Weights of a small transformer language model.
Size: 26 layers, 3 heads of 64 (1 for keys and values), MLP 768 tanh GELU, vocabulary 2048, 10.6M parameters.
Architecture: RMSNorm before each block, rotary positions, no biases in attention or MLP.
Training: a variant of Adam for these matrices, 642M tokens.
MLP neurons of a small language model. Each row is named by its layer, matrix (up: input weights; down: output weights) and neuron, and shows model dimensions 0-191. Each number is 500 + 25 x the weight over its row's rms, rounded and kept within 0 to 999. Numbers have three digits each.
Before each neuron's rows, "fires on" lists the tokens most often at its 100 highest values on Wikipedia text that the model never trained on.

fires on: "op", "ga", "t", "ster", " Location", "s"
L4.up400:518449519450522510465477541469479495501517517488461486525490497494491548498476505498535516484507540467484463506529537544539474543483503522504524538497515519455495490501512502487505485459499480499524546522474507492508488512511439476539505525521424502473514506514507468493471495518520495543491535491511505491523496468498496527482496540522533504475453523505500510553513508484469518482492495475486477496501483474483470459519494482477528516483493489466456471488542465493478503476505479538538501481553544496509493475562514486495530499496552499472485506489456520510540490531526508469
L4.down400:463535523541495510508477512509493503495501489507542490488503488470538526437493495526524528503515450521455519483521498534462437461484462475498475513511468520488462502498509528521493521485482513505449523542485489513523503489454470482444511488490490438517558477538504526515475472514503480455469494508511506502538491521536506489501470483510502451527513524498509485507474475480513473440493495467494491468499540489507507503461501467539503484518516519492543481520473494514520509499499493460488505462501475528481492520510491485504536490487478519466563488557536533538515534494508509515

fires on: " ", ",", "or", "er", "al"
L23.up492:495502496497537500473515512503464538515536468504473491514493468515517464507526545491503484535499462534481481505473529506552538473501496510473492494502487448493497525480461451490476525444466495518491501491475577513524502497504515521506486499509476513566481496483540511545493498514513430523496478498530490477512509524541531485480447483484493558537498478497503513504471491523498565543506487575508499462475512510528513480468467547494522497510494548509518487516458491521496516487498512516513519496479530489513524507536525463505491507513488519518508530506467495478526515503530504477
L23.down492:471510509557511526496515503498551509463495491486510489488486487470478486452533533474531489504499497474499472520513492505466452468517516528490504474523460521528468516495469489503497482516483424456544491470456505468474501505506487504533519513492512519487481485447478463490513492489496521548534517489469551499493475541470477517547518485491471501487501488473499517500560521494503487530482544485526454497542502538452452490481499513468502544479513494505522536550520510527496511494489521521528514483492505494468503495491474522527480517522439482493472481490509526526528462524511542485

fires on: "re", "ence", "w", "ho", " education", "ction"
L11.up185:548487515496466482534532478519501470508538476499485505500489465550499546487490496482518486531465513431536535510492485558486484547496482487532481481483515509506527487473520504502492496513480483463499507516495494480502486488466493523494480494466480512537483506523510525462493472482512481498488496519478528496473521518453482445530507475549520475515529520537498533507500488446480457505459529550516509533535474540483459493480513519522488515493511495560493501505516515509490488474541443466475499491520487518517432492489493496506515476514466536470534484453483504494547461519506522489
L11.down185:462475524493543503452474495448505500517481525540491504497531505490503512507508488468524481507487523529480467499492542529521505483480492515466486517522514491505464507532529511456491482448479559507489525509519529526498478479514502529478542513513495485502521503470501481513479479537524506549486507482484500490528448475565515500504478546467517516443517493480483471481485517511529515496521497464512520490471488461510494490515489461472523434510475519525487519479481500454527528501474496536492514513537479483490525492549529501488518522472549513505487507541471518500459576510498460532

fires on: "u", "p", "d", "est", "ist"
L8.up556:549480490471504491494482491465482457479505463496470492527508538548484529484487519499549477498533478515480486560530477469513504566486485483526499548497530524499518544517452503476476484493548494490501503525514476515468483516534482506474532468525464527479458513526482525473508479537480498519521536505507454566496511510512516530531500532467531482501465478475486489476506512492506514512438531505516512485505495532460463499487484489499447499477523497513505508493509497485500508497506487546443512526472496464501462495512532512479524504496528492535471512479491453482502453545510484517
L8.down556:467511431554486515463510468528470510492514490497499426495497490491515460508527484497494510494518529486469518458497538476540519480521493514547490462463493497483506511520513541511482513541549456495492485491517544505561522509514516506531477452469509528483460528511513460511519497495526505500493463531482518525506524475513493499496501471481518484492494503463519507496493469467490513503484500502525483505489483501475473483552525553480498565471480502508506454524487503495518535477459491504496531487502542498491503546545534495523504506498534527475446546477512491497491474463513541502

fires on: "ed", "ted", "red", "ant", "ated", "ly"
L10.up477:516477492443477484432454508464521491477524529520532519495507469484503474548469483468524464521493555498496462520473447501520512508530499549527527476490487481530529490499492523515507557491456493512480481484490519501477501477520525501469490508515510500510513524529502462499513472527484477491500550493543468494506505478508516508513507487505489476466490493488487507498508539483525474497520514504547489485515555511497552489538508515487515468483515478548544500531546458484447527520462495526537546473505517492469492505545503476499484528508487507538463463500462491503529517520528521523
L10.down477:469530530527532511537515498537492532503479490491455518502478522509503526471524532530477559468532462488503522457508493491515499493490523461508460502480527514472446499476554487494496454512513493524514504491507507497456513488475513525512502494492459508501490487476519530493472529502516513453536501511469531469485387514505520536483500499505502548538504496497506533502486480509486532529469507529465526483482433489500479544497481500503506514498519544451480479495451535515539492477523516473458500505483480489502526471478486508505482490500519488489534487482526503507505470492488450482

fires on: "ation", "ious", "vel", "unt", "te"
L3.up611:511501506486484488536505517516518493485497483492485475517480508539466539502567487494504515509529513498518483528477536489493461471541529527519524485498480505503551546535527519485474525502471531516548499528495524513520480540545509487458524493516517481535488491447514476531436512506513474502494459501524498491466494492501549441493525471497557538568501536487523484477475489486482457482538490517453497480496531530516494482497505511491517505517484513494543517506538472510461492441538511484507471483505519485527498495493480515535492482541516534509535485474512506479515533508476537496
L3.down611:518468499515514493484466501454492503521502541523544530457505479497545511504464483478505474504482496456445524487493479490494492543473480506469473516508527479498510479451464487495542475545526487487472487478484482510501538471484513498534453542482484517452493542526489513466539507487481500539501521481505513518513525493494491565500479551499455461454510502468485517530538487488526521521457525486523509492512490477507538481540463470503508509502515451505484476458458514501534503552493531519466505490499494495474494518516548484532497514461518543518514501539502490526506480515519472505

fires on: ".", " T", " (", " U", " &", " St"
L18.up278:512489510522527487517511517485475525496524482488475508518525458546513448508535488503517509491466497518502531484503527544494423543490475511507473492551502526500542510469503491505486495492515511493504516499467501551494453441463495500507511534499477533527513501485519455467516522495518537514467511467504481533502487520489514456467533495507499497529505537505523474511461515544519518516527486488430496498465506495528490498448504468541524522510529524482546500487544503550513473476519467463527559471513459493522459500504513465503505542488481520488484506506498514503469488520515465483
L18.down278:523477518456448484514503495476513472506499472483497503472483482462513509532508497504474488518499510466541507484508478514485525498524470521534504505497482459444483504554525505483521531551493544456530493492493560506490496514498543545506459520507521481507521458493458552494486512551458505535449535532509486503561517499507500461514529503524498478486485511524506552517478511510491466502485541504528524503499525518497481488500489504450476483508469489520488509501488487506500539519481478501519468521494509513449466500500451500538478519528524538519491487498477457537497555446494490504

fires on: "is", "ated", "on", "ine", "pp", "ra"
L4.up364:473480475480565495499500555476472499513496500521486469489510510530475479496522488499518467510494486458483509485519483531490516474455495524503472514489481505455504521493539465545477494483465503496502522520489542496464510547519528487488495500475481523500430524519537487507482522464533521495465508527506508545519489539470525520518468505513494470502490497522517486487480502499536521554506509470504481483497497486509474499530539491518506518467493481469496455531481486471475496500540521514546524510496543510500471476541506500472498526501508537517548473439534464458505507522529412507
L4.down364:527501506493469526518475486557515525487500470461496484524494530469517487494496505531460535511492518497509501499490540469518508492524536473527518487511527456478489469535456525496512479521519527483481464524503508477496478467495466502506493494504530494504556491446462479525538486505503497524537475452477501496483500478512484510474494474502516500489506532542470516513477492515473503447500457532501523493504482514489497503525465506488519478483511516525517530470507520533509469479451488486465488518486451462505546486480516470532502511474503423473403496539486540529476501466493521481

fires on: "er", "ine", "en", "al"
L5.up670:479474497518530481427488532489503527516481485508506502550497504537461532480522466451502533489481471481507557502471499481518527498519509490509483517497534473519498505429525484496521507477510485575502513507531520545522508486502505489500486507516482502563485514491500490527497544501539492521513479535487464469472483511502516509461485459464483483529464508496486475527488465482477499491496491505503528475490486543474516468463469486500495481485495499508486523537513523545456520484564489493514539523481510485502481474524544484512442459471511511545457504483514541511481495493528478492
L5.down670:509523515500493521521492493483502472476546539463506463466480469472501467492502499557505513500552516502490489528502495534487464502462490529463527516529506516497477473543482500544510514485508510480507525520476505500511488512536505528530480466496504477485511501524516520517490489508462523530517571433524551527485520491503476469541539557524545522480529458487519514506488491485493477514494488480475494468482521470504486476553501475511506498478491507482527513515493478469582495508460523501489509487510496509537510547496456530475530513510450469508508468536536509512515498457496531479

fires on: "um", "s", "et", "op", "ship", "es"
L4.up353:534495475452554501471497560480496439522488496486467477488461526485540521502520487484469521507509531494498488515485485505454455491461498513496483532518524488441482490501501521487512492463519501456479494535502517484509457476541501498507522513485502549504500523539507477455488521500525529493522536467490459523511519492519511530529507471515513510491516538542463496553485475486525496482506498479502481498488526517556458519509482510509503493481513513508475464466518478526529481496475487526509524524513559534463507511490554475454514508526570477484498508533499478536469515511503481475
L4.down353:497468522493442503496473464483445509505489484528528527499527460530450477511480572516487495518497469519524490460505526488515534515523483506506491511486474513506496530484481492454433476534489496502459555496453453509469554512493498502469501504467504472506529425481484518555514475474477490504497471508535500498506492533506455491494502509485510465502492512471513478482487474510492497516535519548531503520497501495481542496487489476504503504514481527490524509485493481465508518564503489486499453455541508495519507477516468481544467496478475527514536480462499493472501519505498521537

fires on: "d", "ci", "c", "ig", "f", "ha"
L8.up347:503513488524493491481502464441511509531518465507485516528458472508541475519463502460468508521480504476482462484469503528479512515457525489493507485531516531543504522490444522464494501524499485488517481504487464531510474446523480517510517497520451537506511522506481500507496499562474537546460554487519481481510549504529507525501491488494482466473530512513491455526505493506519499503513495506504490519458503537487541494505534488524450518493533501487498514512536475557495509493480513508516523506484534447439520507491524525501523490511541482461489549455501470489451510478482481485
L8.down347:528514545514477468494546496558508517456530505508488481499547466521491523540513501513477542500488524521524504518478503513485521495524489476519483498488525526486508460502547476496559513478521473502535488487545506499503513534488475501505524452515525468469511492465532493494559508452451515490506517502463495484499441446437489527468490496517481521529475484523498527489481483523459479519475506506497519481496466478494505507438525497447509470509485485512484492472457496479513518458526506483486511455513488491443504504466498484516480540489499484528475500490526496500504497493501501567

fires on: "ed", "gh", "ch", "c", "d", "ma"
L8.up41:456527483515520477524558517448526472494502493463510498539476446525518505546470493504460501488515535500504500522504462522505526510501505501545448489476555533546539515510522482436469502482489498511472482504493515546450530489496500488502490468522480491556500524510539503474550544490509525508468548476516486481531511486517520499519485531483514482476509486472479485512451518478487510519501498503496494457486498448499547513504525538508504499466505460479489540516451479531534496513508459496512526465535478507474505512489480493501489495499491497497471499488468490476500488555496523471
L8.down41:477527519541506496511477517508504517537524482509491487476489513474511513427509520495491479486476526461493497500458488538460498464468501492472526492515536477482492532479541531538547498483528479508467470512525511475480497498539480459523455481488509455496468524523478493521487549502464511527514495520456532466498456473473504536492492489524479505525491534542495464480507523493487497487501501501513574524524515507532512540448497466535517496522466528538501470445462501451472472457508495485453485515485492505516502528507536494514495474535470516505467515490533491514494500493488471497

fires on: " 19", ".", "l", "d", "us", " (19"
L23.up217:475499503535494482484512479491534511470520481471524498490492470504531467488517504546478465471508451496495550516489474486564494511471512473522482524526485459480513524477480458516505523503494484507498536525526495507498504517537479478518482453484482466472492495510494540522538542490466510534524513490521552506501488479499494496501513516541524478463432519516476480511496544492518499498485493522479465508491469508495492471480446442532537543520457508487487472479476480543505482487534494516484482477502525516506474518515489512488469485506489574531465490477497521459510444542491505459
L23.down217:523514477504531534489535463524498552488501484494448513488473552519485468513462488503515476550542499476473551516500498526491458533484507514507466486525451572509473488488487533488470495421516474501492529485499497484485500524533483497477471449456509521481437542466498513464499502478548483539570499482473505492501526511503496530493476520490500491504460511522528497476503480482559466486474490537495499481506469475518476532525490474494495481524532494490492477551502499530500547496496488489497487529516521488508500501467478510512523515531495532499515500516515487508481485486517483507

fires on: "e", "or", "re", "te", "ation", "il"
L5.up585:505532536516459494485502518523451464467480490486492505475473500504454462499517542469463516486503532540491466501467520520488453444458497480532499507502503483489539494517525495479484465503485517489446523516481513493487505453543512482514506478484492492483516485516521464526504517439496526495484491502490485519508502471515545469475517494528521457516512489514497489492486503513488490476477499478476523491495551512470541473487478483474487465512485491488529486499532526512505469483492500508514495453502544505533459491511443503523497510549517574580523514506424490509494489519494481509
L5.down585:500454469434522487464499532473540537522505534512491496498570486473548559507471500492537470506509467431559493510519505504515537532510532513513493480496488485496473521500484527484506500543525483495542537510484505498528492550522516496484477468504502524507494486509463559453478490519547501490517529535528489478493518491501483532478497499503468536454501493504511495495522478483514538514505500517532493511494485544544488483503530515494507509490510494519503539517478461521516532514519543510471505516537492492504495484530550499516502456456486481470501520502561498515502484510526514529

fires on: "d", "ta", "ff", "c", "ca", "h"
L3.up91:455475472497493510484489501452474482476486493527512524546530485517556462513501468516476475533460510494498491510476453515511498497450470501522481552460507517460545513534499463480473537511468444449487525505539498492475489510538508503509468465534497497510499496498496525526516505512500497509504488521490464494514479498496513482532519504498548491495452466477464525474514492506482492496482432546512497470484479504479503516512489493484509456483480473472531465481498482510488487502463478523512538535518472521506494473533557497536494518517502510546526495462527475474507468509499469566
L3.down91:489527496511522488466500492507528484530492523500455440471518503511483486494505529488528494494525487458455490478538537476466471483523493522441543475527485492497479485482504497473513455487543553538529473514475494531504523453491476512494507522473460491512461520502500464473489484503497514574474532502518519516544492506528472521478478478494459520500511525509534496537481512498516503505505534479483493495491527462509531521504503519503516540514531510479481545475502508488524525477523506519481523478478501525522528525466466507495514492491475520500446503539478510515501511513552563423

fires on: " 19", ":", "born", " (19", "le", "-"
L23.up398:529529498493506469509500543522551468554523530490472481522503482535491480543489487494504459532483497491525510539513470472502529536467467470541459482501476512465509490523513470451499518521485523526473479502454507530499494500515507495479491563516508447497519515523521478493479483495460480511517535539465558504525510506530534475550478497501503478485489476474507514507483509475488480531488464505549503502489499495531492498490483498575536506556548504490488500494518507537526443503501459499483510494461494492503515518499506468511525495539493510512494470483498495504488520543524529439
L23.down398:519528508473499499501503507504503505487495488463520477505521548475509516530465452541506430496531490490480557505470491499495511496490506494495462486502530521501490483478462564502522481497490477468547515529451491500481502504509515518518521468491521494451513492489459528448489516540522483578552487535495488503518481524553533514504472518493519483496496527520537492455492498509515475503468493476484495465532508487527495554518496530508532547489506523504551525496508488543504508507472504544517475496535483438493493490494475529487455495485484460515509498484494530510485474547501477479

fires on: "c", "d", "y", "g", "chi"
L5.up249:481444477487501522499538479493508460481527457489507464504480472457523527502447493495486503552470465524513534519502458519521493502507476491516532529496489514522516475538483484458485481468484483505513518510529485502473483480506507485480515440499490532510521506469489525480482497487471513511519490563500478484458511490519470494508524501483480521462451492527484463550496483474484503520515519534483460484496460519541436491550528474495470463482505540494495477470545478524498489499464474520490560533473493463507507482486488495484479531512539476528499477454493533451502497501501492501
L5.down249:518516512516493497519476517461507478518497505544493532496534465497475498472552471498480540457509504509509503514546507494472525489451483525463477475522485454471484526477535531516488478515482525538463510511502474501538538480479511519500485546497518465492518500514486468550519525445461477523475530475533482555547523503511528511524452455485484496528520530456494536481497539532489528492520504483534515520490515488513498483504467530530495502475487491491520466504488492455492464495505517466484516525496519495522508523479502481489483494537492569476527514510493473555536487521515547480

fires on: ",", ".", "°", " "
L23.up752:511472520513518485503529474526549510497544531477484514488468464502478503468532535497502453507505487458489543496486494563526474500535520503543476513523498524494488509477482453467491504501478476460488491494493524490512520489538466497472506471549481451509495485504504492519488472506495452523500483489520515508514502498541489486502492540497498518517455498510449475509508545475511518516470460540476440467524489512493515511506498486496514508475473569538524497517523511539456488495503498542541533535464475439504464484488526518468535464483507518458512492506479470513502496538517468523
L23.down752:475513521526463509494520491516499493473473474471492534537498502531495483494456534475513486505494512494491515489519459491533513486492493503484534514526477474513508531485469548473515379503481469488517448488491513494517518480483504499473506505464473515514472492502484499483518474533491475527574505512482487517504484491493518474479510497502508474465488508518483522486448496473492454558495516476548483476518477494423462463455484486515481487475520516491513472529523483524479526474481483468508498515494501479479481478470441498471510488506511553486467474489483464504504485519498541488

fires on: "s", " win", "t", "gin", "van", "ver"
L4.up688:520489473537517502498513539479511461515496475494485518481521529504500462497481444488545516478510522464524541495471509491491470512483483511518486501509533514503478501516468503473522502447496504494460475496474502497489481529480474506501480491529465500547467526526508477524486489547503486536511521450522529475467514512532475517505494483506512463478443484529485498490543518465482489480503505541518486483416486498528496497508489521462510509482460526543527457495476529484506524459533499540501508512550499518485468491508497451517490483548537503470479462512454486513489513483503579502
L4.down688:539485494461516497487515511507476494508492490535496490501560446462523539524512527510492492515491518545461491544493488494456545481507495522458512502489481477475543536478536522467503528527526502515501469501522526509532501495492512489477575508484516504491551485512514526529511509485483514492499442515477469528560514473493521494478521502472533482481512514451504488517514491480539510514513491498518481517521529528517498521475501502515512553549484474497425477543481484502495486519529447518472509463504538526496489506505504508492557495530453492496495502475502484464508505482465447501

fires on: "ed", "ly", "if", "us", "ved", "mp"
L12.up551:530489490504493484492476488452538478475540543422515465531512443498460510491465529513496500549514488493490483511475474498511523488522500528489524501486503479541528496492473520496498523506471477481495488533515480511467536518478471508516526511518478485541494526514528504494513477550471486520488479512503456470496512508553482484464511498482493500461543465481546489498538472480510471486458508498558465479480510530517495473494476459521553495488532523536519533563514506517505483504490517533493536474546521470516488487533509481488464507481539492532501478476503496526454505473490527506
L12.down551:530538516491549511503492488490510545563487494528520521498466543490515496517525525501489526448500506519514519492506498486494477454488476494511525529526513500489491496524470522454515464489545532484483547457512502487497457506444513495513494490454470499481508477473468520465497519467534547524502552473497511484499422536511508482504492489524495508514450542479524533519493519462465486480481525538470497497488498513509516540480492511498420524506485509476511470500498484469487474483515480482536480506499515505539490494501468493490534511551462481477542527507509520477526468513487486491

fires on: ",", ":", " that"
L16.up326:449443483467468468478465488499492492463495485525508532512493512512495476489537491514516500486497509510471487511517502469509479554480456513490496512512480481451522486457536532514498491494499501489423535505530521485458529480452479519468502537545504497510531477492515501478433497496468483483559479512489477520499535529480511496492500549504500499512477510508478485517554532527514519501483499525487470491485506501569455468492523522509521518523534534487499506487507459503467526490534503468503475477504508452517493517528524476522495480510521507526524507509520512495505485501593483490
L16.down326:498509527490485479469500485492501483486520516504475501491496472479516557490462483493516512534506485455497526521501494483523482462510500450509526497511508459533521513522553515496519493485519526499545474480483502488497513515526576443500451510470480496503531459508542490526521505460513509382488521528489501465495423501483472557497504455493484538511461513474448526514470478471485470511496482478507521482521499513465511522490511494514492516529478480523513520497486499493496504552472491533495501510503510516520494482458482488483481507495510514525533487531463476521522485502504521512

fires on: "=", "ary", "ion", ":", "D", "ist"
L12.up430:449516479508529516483481512522506533531532492506531496468503460537468517523499561468494495524524474521496500494495480490537509471492480512496492484526507498507500467467532507510475513478478459498506511544512470537478498480516488500487494525484480491481518452545512481501465528510490508502513473496527489480501500520584527510525471513529477491522503515498488502497501479468502486555495494512504524467541575502495469467495505480489506466485544499496461520549489493489515488500513474474522521509513511495510506460484511469523511498552524522479506547489436416485502477545544506451
L12.down430:532484505478481469530553500483524504494465528461437482499501529452514497479515455528489535471521488490503507529487524515484508539499519502527520531458491499488497527509494469480509444513515577523504510454515523465491513540500508476458504442514496530502486518492499520474524487491536519502489491493503516531502516483434498489482505511481506512506497492508508514521475521487505536499477508503495463525466452467492508523488498532503494542479475483503516449458512479547489524471504529534489483504526510519490466537484516538463522495431483460504499493487547541497512491497526506560

fires on: "y", "ver", "m", "d", "ad"
L5.up741:521523511501505500500552496451501490484512503462531489535510442480514518497475501447472507512484509471527546525475497566505439535491525453487509483490483476496508483509463491481465451508503490479511548494475504536492517487521460528507522530483514442492522534482497486505489489521507534520481511508482489511525530503511458484500471518511521454537493515516508517508478542440486514504495526516520465474467495467503531523523481495502492542476514515518505540514498498528486472514487525512467557507537517470509499502480494472473476481517553522500535478482492511515464543509563497467
L5.down741:490459470487514497516483500494497533476480506490451498507522465524463467515530470521488526518529537491452517475515485517486516522525478495485502540482466509524500502520523476499466502515553530483512439525467509466520473533505521509489444494510493539475510471511504473488474547484493511491570473511463525467524520499477493490535493454508488502503484495549475485516468488528540524507518502471464485532524508518530487466486541500511492523567525481508478467460515481542513503498476464513472485493486483493490496488490529505520487533493472486452455491490493513469544478501458557494

fires on: "y", "gin", "m", "at", "od", "ver"
L5.up393:508471474516536493496470521502515506511492523515482498504481497468527478485489520489495486515450505488497527508470447532508486520522507476499530475472538507520504511483448466481468506470449505468488470557450465518507494506474462472509552451473468490512459535495485480524484516492543549559456511527517557466507520444512565490471495504509527526502515510524507490469527504496465478486451498514508486457447496481521475471522481496530497486509493504500490468489489496508520457490524521535474535522523486461492494496517487500467498516520490526495514503498512467493495541467517476475
L5.down393:541514488482475535484518475517496511521470492482493500500518478487508519582501447495498487519534508497485524529527506488513501519441447523522509478472474488479517505521520533516503489494503473528493533439511462492539468498480481531494485552487475563492487489511494490496510520485508465492548475492473466495518537472519474535516534499482501478490516540506454490531483514527521516506519499491472502517460539469510484495515484491501475497551542483479460511524504556516509492506452481511478508486499543501485488504500523497540493512506494480553489440472462480461518484513461508549

fires on: "er", "dge", "ers", "gin", "mb", "od"
L3.up166:499483485511484464486542506494507454479531490479486501498524475477498477514493529510527494482462506486498508502494515570487462472479477488446501503506505551537478521475485494478506469470496507492549537488508537504510516456464531514451518534516527444496445490519496462501502495523486510510497556466497516497465508472509548530484489465491534500498483471496501462503519535495497528487502487523466473494460494492508486479508470487534482479500488510537495518474582505470521461498487509492561472527508549513530501471506521497548510485528509533483491519480461522487493500484519515442
L3.down166:542492527501522477506451494539486515480497503524516495527469517562499516472486520526469522498526482520492494475485451469488531531506517542565516465501498477462473470486470492479490529488487480541507488525514485530467498536493536458503496498493522512503548491500484542525492532430511498469535503510470492531552462472508477492517504500558491467489490533497524481490516507528496496482490495482552496488495505496487493519475485483508516545529501479507533504484431553485484548515502488492449522492485503485501484511488457511522513491504494445532516499498512487463513498526501473563

fires on: "d", "p", "ite", "al", "end"
L8.up2:501469503445477457459509494481474501523477461511477456553515456469480497511520489453508505513493504493487498518494466517515502545477473478484533515512524523505518513521526473489491529490531506554485526530527536485493486530540485503488559513488519498503461515540471511498568486498481497495523465447511485533462537511478488484545487486523480504441511476461508463535520501525501503524491461503473475498510521477480494520478488482477543457510521490504532516490545523492491473495523501530504533528496519520488485460501531548464489503483510504506506519482503466460474462519538457496
L8.down2:484492493525528540526483491478523511504514491498497504469552491505500454461508519480480543505557511510490463511499506503495546506524493528518502510486489460498494463482531530509525519454541520545469434466500538524500512517534474506511526532527489488515490462471486501495507532492474448479518513479525504509542495514506498539478486492511466530533511521577556472464500497462481479526486478504514496538533519527523521511500516566495532520493501529532507482530489533538518470497464504486487500496490467501482487535528506465532472526498507486503486449486478487466467529472507522513

fires on: ",", ":", "re", " until", "vo", " –"
L20.up3:481445502478480490467481514498500515486500498484496528519511497490544490526489479517509486512505491463494487507506497474514473527464475477493487466511521484529531516492484468474468521535456504482490473500500563489486479472493498495497511543460482518548513485490491502500448500522506486522541530493460458510530530504472457504496484534549470480510517518559560503499503499449532480483483471488524522493471498463486477514471525558505539522532499513529489517494486449514470487507506519471507481480477444509456513460531466518551495507489542511450511444499497514513516483536513523517
L20.down3:501533499525524521520505485490524461494609468504534484482485522518493535498509503514502523514487501512501473527531493510477517485521519504455553529489527477514541555489542510498516487491505496553516513533503484477488493465466498481489502515499490464520549534502524480499486504489460507434492489499522521500477482507504528468516527483493510494518498511477515508506474496512517484537500519486506442513532511532500522543511466491494486511460489505479520513518519474504522531531491512494519558476487511483533460492455544474466490509541489438529510569500473475531515492510519517462

fires on: "-", "re", "ner", "er", "ers"
L8.up558:504453483507474501458516507510500505466514525511484504507513460487480514533484522471507494497506459498503529487533474554529469469519466518497527516533534552453456508478512456491477481464496503521490498484482503474490503526504507468524548513492505472504519465515502511534481486482542520519460550459510487473509514494471528469504513484528551510504481501499479519513513543503478484482484455488495507526489519486514509495464551507507519459506479534535482535471524497513486539506503483490530499528503529502557474454514483490524467524538487560535514499541498460441448508516536521491
L8.down558:505524513541514499495516488480498519542484511528531567486501486504520521467522502546536469453470522505490481521500496509475527551495541495507486474455518472542478522521500475528506497476479483507498525511509503557495526473533522543473504470496456552504514532478491456494544538533513480471494447521489504510484506527478466505548511541473485479498505508482494481504516501510494513499516487501509521517486485512452477500475496499455520523514516489498515537476456474513497484488511480542499495483521509467502466529495471551472534536468496438514512532503434514517517483544471473503

fires on: "d", "c", "et", "di", "pp", "ish"
L5.up765:493477507480513507504521516466480486530488522491465526507499504524503528537526500498476523483524457479528513515486542490463450500431490519523481498477510527516557508509463490478474491486515472509504460476525533493507514507498505470514484513488504508533518504523514529530512516465468510489501501467541466513488535497528536491528504543470502477512420530512479510511524503475531522498486491573543501460547510472506527514514477517555530488472507492468490497497490491536510513553455513550515501479518543469508519505478487471537512500494528482528507519494490479499478559520547526487
L5.down765:524515479563473514506482503528539529493494464522526497511490476506455496486506512484451484499522459489468485483509494556481475483524486500445490458492486514487485487465529461477491458515460492546471536563483488496530507511484516496505524507500496479512454466517482433472520524491530504540483527534466526531509462484513484508476520463518497478483486508502546497481458520493497487467536527477523508527462503550479485479511505472492480519532471518527527501538515483480499500471520493476503496495427474517501487467491481524458503500482481500469512488522538513495519450483485471479

fires on: "n", "e", "r", "al", "ar", "t"
L8.up600:494505523445473465484506541493471520472511494493513495513511470520503514548551477434523501536505464515485477483479461474519502519533496509492516462487520516490494517485501483502503477483488518508516594499480533500479507476505490512482463517498471528478504522475490554484445513539489468521453505472503533518453511511469546508525487500484518507501453507507478540499558542452467474514523488512476476495482491528497488502462493491499476495525510517544534514482527506499486491480487508542540486492505505469547483499511496493456489491506522488491495479512503521492480419534534508479
L8.down600:501513481477467527466466484504479477510460458471504531515506526522553495520482468550492466511471498518537499477530444499474526501526483496481505527482505502508508522515528471484516504459534452460501520510495514495457438478501450515550459497519557487506519504528517496486493512533490493487511506519525491512503517510495480501449503482509517548488500500491498462469494482550517504505474480503523519505517472520513484458482546526488513499513526482504453434500513505513518530537467484500500508486506476523461518468468515533520495521507480564546518540517531482515510538509537485469

fires on: "se", "s", "e", "pt", "r", "ct"
L8.up271:510477517482485470494509566508496512477540442482455519535501530510520484508504477505449520523511512494472476530492451497518515536550507495485470527503492501505464524483447536472527482509489521471495505522472541519443508470486479502502490478569492443486510498516453494519502509489517540507500526436517463549516520512527536508442497495491516469489502474501522497498531515447484481498529516524479480484505534453493490500504489494457512479519489466538471514480490497498471488475481505539492501478515528464520491485496495500466507511477546492506517529453485497523478456517518504500
L8.down271:502507509465510514505483507467530512465517465499519559478507524507480462473472511490530477496455475500565532505541488509517480502500510549545475460525489485508499501498501490476481464498467467524474516538466487474535468477467521510512492497495525520511482465507519514451537475517487497466504515492534473457516550500503464486497540488530518526503517468522536527533486506551517518515505515507557499527499489495501484507475496511500496538498500491486486524551499482521516518507488486503474514526490469532471498426474489444545492511476450471477502456539496515455492492469502469487

fires on: "d", "ly", "ed", "ally", "now"
L11.up103:520476506468497475455497518478480477494494520496500520504493490515459520509471508501505491521475550470515476484492515455495506494489482508503522554498490492471478504497497518492515517468459508501499508492540494529456482445473506524452527502509493532540492499477547511499432497536488482499512495493493477477482538515530509495506496507482508483467530511468548479542539516468525497513459483508518521451468490503517495526513475484528521455497510450559528464546492525480514505503528463483494534469512523455528531522520525517463482472503498524528467493453481501460454495507577492498
L11.down103:465540477520494530495505493537496529523489452508460494498475515498570477517502464504498505495489444539475521505509506559508477537478497503519490464504538523485487497488535491512471463524484496499467531530503505475545521517507477482481504486484527482486488503526441462470552534466501524501484512495529535492496503494476545513485513498488527524521463550484454492513467507512485503517500499514488488490524503472485489483487516510497482526526499582464478529483533437549479505520484517491493491524483508501502484478470478433509518542502504496474507503537514489532534518527445504520